{
  "num_hidden_layers": 9,
  "hidden_size": 448,
  "num_attention_heads": 7,
  "num_key_value_heads": 1,
  "head_dim": 64,
  "intermediate_size": 2688,
  "vocab_size": 16384,
  "hidden_act": "gelu",
  "norm": "layernorm",
  "norm_place": "pre",
  "norm_eps": 1e-05,
  "positions": "rope",
  "rope_theta": 13800.0,
  "rope_fraction": 1.0,
  "qk_norm": true,
  "attn_scale": 0.125,
  "bias": "none",
  "tie_word_embeddings": true,
  "parallel_block": false,
  "init": "normal",
  "init_std_qkv": 0.0311,
  "init_std_o": 0.0386,
  "init_std_up": 0.0445,
  "init_std_down": 0.0445,
  "optimizer": "muon_hyperball",
  "learning_rate": 0.0226,
  "lr_mult_o": 1.25,
  "beta1": 0.95,
  "lr_head": 0.00591,
  "warmup_steps": 24,
  "schedule": "wsd",
  "decay_fraction": 1.0,
  "decay_shape": "pow",
  "final_lr_fraction": 0.1,
  "batch_tokens": 131072,
  "max_seq_len": 512,
  "doc_mask": true,
  "train_tokens": 464600000,
  "max_steps": 3545,
  "dataset": "wikipedia_en"
}
MLP neurons of a small language model. Each row is named by its layer, matrix (up: input weights) and neuron, and shows model dimensions 144-271. Each number is 128 + 24 x the weight over its row's rms, rounded and kept within 0 to 255.
Before each neuron's rows, "fires on" lists the tokens most often at its 100 highest values on Wikipedia text that the model never trained on.

fires on: "of ", "is", "| "
L4.up2570 [139 123 165  93 116 176 117 166 125 117  46  78 114 149 170 134 157 134  62 166 127 154 153 160 126 128  98 141 126 123 111 133 132 139 130 163 129 158 104 116 115  68 113 132 102  76 169 145 126 108 141 114  86 170 114  73 150  97 146 122 107 119 125 118 164  95  87 175 186 124 115 121 166 128 128 172  90  97 125 102 122 136 140 199 108 189 136 109  84 127 129  92 160 137  85  89 114 134 126  88 160 130 148 113 122 115 162 137 123 115 115 118 124 136 131  88  58 101 103 150  89 124 142 141 143 120 120 137]

fires on: "| ", "; ", "k"
L4.up89 [155 121 107 106 156 110 160 145 163 101 141 107 135  83 122  97 144 113 102 115 109 114 116 127 138 116 102 172  96 155 152 124 101 158 133 111 133 139 111 147 118 132 125 126 134 115 150 123  99 160 136 129 136 136  79 126 163  92 161 100 149 108  91 123 120 139 102 161 114 149 159 122  95 133 115 158 148  72 125  53 108 103 156 110 143 123 122 168 116 144 142 158 119 148 146 117 169 145 130 131 156 166 132 101 135 119 129 118 113 122 148 108 118 183 125 106  79  88 158 158 115 112 119 103 115 169 142 170]

fires on: ".", "art", ": ", "-", "en", "it"
L4.up2316 [119 160 132 122 120  97 112 132 133 135 139 159 147 169 158 113 126  75 119 127  98 145  90 128 164 139 145  85  79 103 133 131 102  94 111 115 139 143  97 132 134 115 136 156 160 128 123 112  99 180  98 114 137 132 167 173 112 121 136 101 127 163 115  84 176 129 135  91 126 106  96 152 122 121 137 134 125 142  94 147 114 102 140 104 143 137 145 123  90 149 135 113 129 119 126 100 105 154 125 116 181 141 143 119 117 152 123 111 112 106  98 112 123 191 135 169 145 154 160 135 105 138 161 164 162  88 115 147]

fires on: "f", "br", "(", ": ", "pri"
L4.up2232 [119 100 115 138 132 109 141 129 145 117 123 105 113  74 113  91 170 111 145 176 123 133 102 125  99 150 137 127 176 153 104 127 134 138 123 154 138 143 144 134 153  93 122 144 112  97 121 108 145  83 116 137 138 103 145 130 121 109  96 146 103 103 108 134 145 152 143 162 106 123 144 128 133 198 162 120 115 103 124 106 126  41 128 143 147 104 134 152  90 153 152 147 145  91  99 177 106 128 116 140 163 171 126 179 112 153 159 129 164 108 163 127 139 139 117 142 165 178 124 162 119 165 114 133 122 148 118 113]

fires on: "| ", "in ", "(", "medal ", " "
L4.up2310 [ 74 157 126 154 150 161  95 145 124 111 133 113 135 139 110 136 132 174 143  98 123 166  99  83 132 145 137 143 154 124 137 154 121  85 132  72 119 120 116 130 113  93 119  69 111 108 132 131 138 152 148 146  98 135 148 153 147  85 135 137 142 141  72 113 173 114 127 129 148 123 104 131  89 101 123 135 126  83 134 132 129 139 136 138 165 151 120 120 103 132 141 100 164 130 153 142 109 144  79  80 120 108 177 126 166 174 155  90 138 135 106  82 133 142 116 110 126 138 150 137 105  97 119 159 129 154 138 137]

fires on: "| ", "of ", "er", "ers"
L4.up2007 [120 120 144 120 154 133  99  98 156 133 112 113 189 125 110 134 144 132 136 146 135 123 194 138 130 103 134 129 130 155 158 100 117 155 188 159 120  97  99 108 124 110 131 198 146 121 149 113 104 101 146 156 158  99 153 162 137 155 152 148  94 136 119  86 130 157 119 161 131 146 101 112 116 101 123 123 121 127 122 101  91 135 114 146 103 125  99 124 130 150 125 113 150 122 121 113 147 108 150 133  76 169 119 137 162  91 129  87 140 128  68 111 142 106 147 118 151 112 133 139 131 156 134 145 157 112 159 109]

fires on: "| ", "; ", "ab"
L4.up1989 [146  91 113 120 155  99 100 115 119 126 118 135 146 130  99 126 102 160 130 130 115 136 112 159 122 148 159 123 104 104 148 127 114 112 151 148 150 144 134  53 132 135 104 117 133 136 106 101 161 102 164 185 135 131 128 110 107 140 102 109 116  99 129  93 116 124 108 150 121  86 136 104 108 121 129 139 152 138  99 114  68 186 129 179 128 131 139 109 142 178 149 110 110 133 140 137 135 146  87 158  88 131 159 102 113  55 126 146 131 116 119 147  92 158 114 123 120 141 131 172 133 121 111 133 128 133 134 172]

fires on: "| ", "met", "ar", "; ", "- "
L4.up970 [134  97 164 145 149 108 118  91 144 127 118 154 128 138 151 110 133 155 137 138 117  76 153  89 141  78 170 160 108 127  80 116 130  94 123 166 170 137 163  64 141 137 122 120 120 136  68  92 119 167 128 109 127 134  72 158 132 137 169  94 155  87 124 139 127 130 156 117  95 147 170 160 147 116 123 143 157 101 143 101 125 165 143 156 110 144 167 112 113 215 101 123 146 170 152 104 133 117 150 141 138 144 121 100 127 103  95 156  98 113 146 103  59 110 134 133 102 125 140 130 176 113 114 202 114 161 109 129]

fires on: "| ", "; ", "get ", "ib"
L4.up2014 [143 160 146 137 167 133 127 166 120 143 133 113 117 166  97 150 137 152 154 116  97 161 128  70 125 123 106 124 115 120 134 131 127 112 154 111 154 134 147 112 117 140 166 108 128  95  87 116 137 116 147 108 151 150 111 137 146 112 134 159  94 107 129 121 128 100 124 130 149 138  95 112 133 154  45 108 160  67 122 117 157 170 139 177 151 120 134 117 152 159 121 129 133 137 121 148 130 162 115 115  89 133 101 115 130  65 107  83 154 150 151 133 174 135 122 167 155 174 152 148 114 124 121  93 146 150 102 104]

fires on: "well ", "er", "ag", "ig", "antly "
L4.up912 [ 73 127 154  91 137 134 140 152 118 113 161  96 146 134  97 121 134 116 132  94  91 120 158 159 118 126 149 156 141 165 139 132 150 109 135 125 200 143 123 140 142 114 114  51 139 121 132 145 105 133 141 117  98 147 143 129 148 153 115 101 130 108 129 137 126 158 113 129  81 129  75  91 143 122 125 134  63 169 120 114 136  88 104 136  99 121 100 140 152  82 149  90 127 156 165 135 169 158 167 118 131 128 151 118 147 124 139  99 129 145 150 176 137 111 125 125 114 110 119 172 120 117 155 112 177 115  97 150]

fires on: " ", "ov", "enti", "| ", "0 ", "omb"
L4.up1704 [115 132 140 132 135 156 142  95 160 156 110 122 131 149  81 131  95 132 160 115 100 118 130 104 141 149  46 153 112  98 111 119 142 165 102  99 166 171  83 104 139  96  99 103 127 191  80 148 154 151 148  83 131 124 149 126  87  94 112 121 124 124 146 144 109 111 105 105 118 117  93 164  99 136 103 123 132 141  96  85 128 144 121 123  96 201 140 157 152  93  87 152 130 100 111 136 116 118 101 159 132 170  84 140 109 135 125 159 129 114 118 116 120 145 119 174 164 108 145 140 128  93 136 171 144 151 139 153]

fires on: "of ", "| ", "for ", "-", "such "
L4.up1389 [137 103  96 135 137 171 120 134  75  91 155 141 142 143 121 122 146 103 133 168 122 138 130 114 120 144 134 142 126 128 102  90  89 118  68 137 141 177 153 178 117  89 136 139 138 121 148 113 104 120  91 100 156 125 157 141 147 148 138 126 134 124 128 145 111 151 151 138 127 143 103 138 128  93 131 117 126 140 116 159 136 124 118 172 104 120 130 164  94 123 113 122 134 138 156 107 143 138  93  93 126 129 167 205 115 164 141 149 130 157 134 117 121 132 112 103 149 144 180 148 158 144 116 135 147 102 130 151]

fires on: "| ", "\n  ", "|", "ab"
L4.up2684 [116  83 114 129 102  76 112 128 148  98 121 144 112 112 137 122 101 117 119  78 149 107 116 121 130  93 123 102 106 134 143 136 148 120 150 135 107 195 140 114 120 110 139 150 135  88 115 110 107 122 109 162 156 144  96 157  87 145 120 114 130 142 108 135 120 122 128 130  81  57 146 113 135 129 152 104 146 121 133 128  88 105 165 164 102 125 112  91 126 118 152 115 155  99  93 128  86 154 125 149 128  99 189  73 128 107 130 140 123 114 192 118 129 102 133 118 131 140 128 125 121 114 157 115 127 156 113 130]

fires on: "\n\n", "==", "have ", "has "
L4.up2104 [ 95 173 184 119  92 139  84 160 112 131 117 152 136  83 153  95 136  85 100 156 126 121 157 157 152 116  97 115 138 112 169 141 122 138  93 104 102  98 111  88 118 142 109 122 144 140  76 100  95 138 127 122 138 116  75 108 124 136  83  92 137 118 101 115 147 120 115 125 164  87 169 178 146 122  76 147 101 162 132 160 133 117 168  87 145 122 148  99  98 158 136 107 145  97 124 106 129 101 138 149 113 121 106 175 112  77 160  82 117 140  69 116 127 113 127 156 114 151 153 127 147 134 139  91 134 159 137 135]

fires on: "(", ": ", "u", "| ", "ic", "known "
L4.up2560 [ 87  93 110  87 147 121 103 139 117 136 112 142 138 110 131  97 133 131 147 188 113 158 131 136 110 105 122 137 102 123 148 107 150 113  94 115 152 164 119 126 143 149 118 103 150 110 112 112 133 109 139 155 134 154 125 120 149 108  99 124 132 128 102 103 107 156  94 135 124 148 183 132 117 129 101 139 105 115 114 106 127 154 136 116 113 157 100 164 152 157 137 140 113 113 110 189 163 120 110  57 105 144 118 139  62 156 161 108 112 136 113 114 149 121 130 135  92 124 147 133 129 120 134 145 108 156 149 149]

fires on: "| ", "|", "; "
L4.up1816 [112 126  81 139 112 163 110 160 153 116 132 159  75 128 136 132 134 127 138  94 128 111 117 112  95 148 118 161 149 154  74 153 157 150 174 148 123 150  88 149 134 109 106 137  99 109  89 167 128 119 135 104 133 156 138 113 154 137 144 152 172 155 141 142 103 135 128 140 163 112 122 170 127  94 103 132  99  75 163 163 133 147 138 137 149 122  87 108 103  84 146 136 139 110 117 148 133  73 120  88 142 136 124 132 139 155 142 106 116  96 128 137 109 111  94  83 102 134 102 117 108 114 149 156 135 164 151 199]

fires on: "a ", "k", "(", "m"
L4.up1010 [151 138  90 136 115  94 136 141 142 151 105 143 146 108 142  91 125 148 117 110 132  85 119 117 134 110 140 162 100 110 104 109 172 138 126 150 105 140  79 178 153 138 133 130 133 102 126 117 150 108 113 123 160 137 115 125 107 134 127 121 182 143 116 103 158  97 131 153  76 166 117 132 102 113 138 107 140 130 122  89 117 161 116 145 146 128 124 128 149  93  94 164 152 179  87 154 139 115 132 130 189 140 157 107 126 134 145 146 103 118 130 102 111 139 104 152 128 126 127 123 157 107 133 102 148 114 120 165]

fires on: "ing", "am", "m", "ar", "males"
L4.up1804 [150 166 164 150 137 129  83 117 155 161 159  94 124  71 124  71  98 121 101 110 128 128 110 176 148 114 162 127 148 152 122 140 180 125 135 146 113 150 110 157  77 170 148 133 130 102 163 151 125 145  94 115 106 101  90 162 124 130 109 128 149  90 150 168 131 128 143 114 107 112 162 109 137 113 113  86 119 112 131 147 139 123 140  99 133 155 162 118 133 119 114 142 116 120 123 116 126 126 108 130 119 152 146 105 123 118 150 119 128 155 110 135  92  96 102 157 120 159 102 136 131 139 127 134  82 170 106 154]

fires on: "| ", "the ", ". ", "a ", "no ", " "
L4.up1409 [118 110 134 162 115 141 106 115 148 115 112 106 140  73 142  75  97 123 113 178 131 109 136 120 137 128  99 127 168 106 131  93 116 113 133 136 135 121 109 143  97 130 119 152  78 122  80 105 139 169 144 128 115  97 112  68 100 114 125 109 138 159 147  84 139 152 130  89 116 141 152 137 114 138 130 125 101 131 141  78  93 125 127 117 122 145 117 133 122 116 121 106 147 153 144 124 180 111  92 128 118 171 114 167  96 124 122 146 119 112 133  76 118 147 127 118 148 129 133 117  90 132 100 157 106 156 142 172]

fires on: "| ", "s", "ad", "; "
L4.up2183 [154 115 138  83 126 139 125 126 151 106 150 120 118  84 124 139 106 109 104 157 144 119 122  98 123 112 108 119 140  96 147  89 162 116 169 165 148 155 132 127 144 163 139 110 109 127 132 141 146 154  99 142 128 107 108 128  57 136 165 107 124 103 133 132 121 125  98 139 117 167 153 145 163 127  83 146 169 113 137 100 121  96 161  95 119  57  61 107 124 105 149  94 116 150 120 130 111 148 106 127 129 139  87 141 110 120 156 109 132 114 185 116 126 116 119 133 140 134 110 116 130 142 148 147 140 187 116 164]

fires on: "==", "co", "-", "has ", "to ", "currently "
L4.up29 [123 124 160 165 116 115  96 121  91 173 136 152 137 123  83 134 157  85 104 195 119 179 142 121 163 100 121 143 137 145 141 144 132 149 126 144 143 117 116 102 112 124 101 171  94 145 117 157  76 148 104 124 133 102  98  90 122 176  82 153 113 151 121 139 149 118 126 173 110 134 145 111 144  97  81 139 119 140 121 126 105  88 153 108 121 119 174 152 127 120  88 146 143 120 132  57 141 120 129 142  89 142 104 106 171 102 140 119 120 118 128  80 134 147 123 163 140 132 151 127 161 162 133 144 155 105 110 144]

fires on: "of ", "k", "-", ": "
L4.up504 [128 149 104 141 160 159 125 146 113 113 144 173 122 153 129 168 119 102 133 172 137 158 122 126 135 156 128 149 141  80 119 168  78 134  93 132 118 138 151 168 145 123 124 123 139 101  95 104 110 133 119  86 121 145 134 103 156 121 122 142 111  91 140 144 149 140 156 124 132 144  93 145 120  98 148  81 124 120 118 128 155 111 162 142 140 126 120  55 122 154  97 118 128  98 167 159 155 131 126 101 147 119 145 155 130 129 146 145 147  87 121  93 128 110 142 144  94 145 186 161 153 152 128 134 135  82 113 124]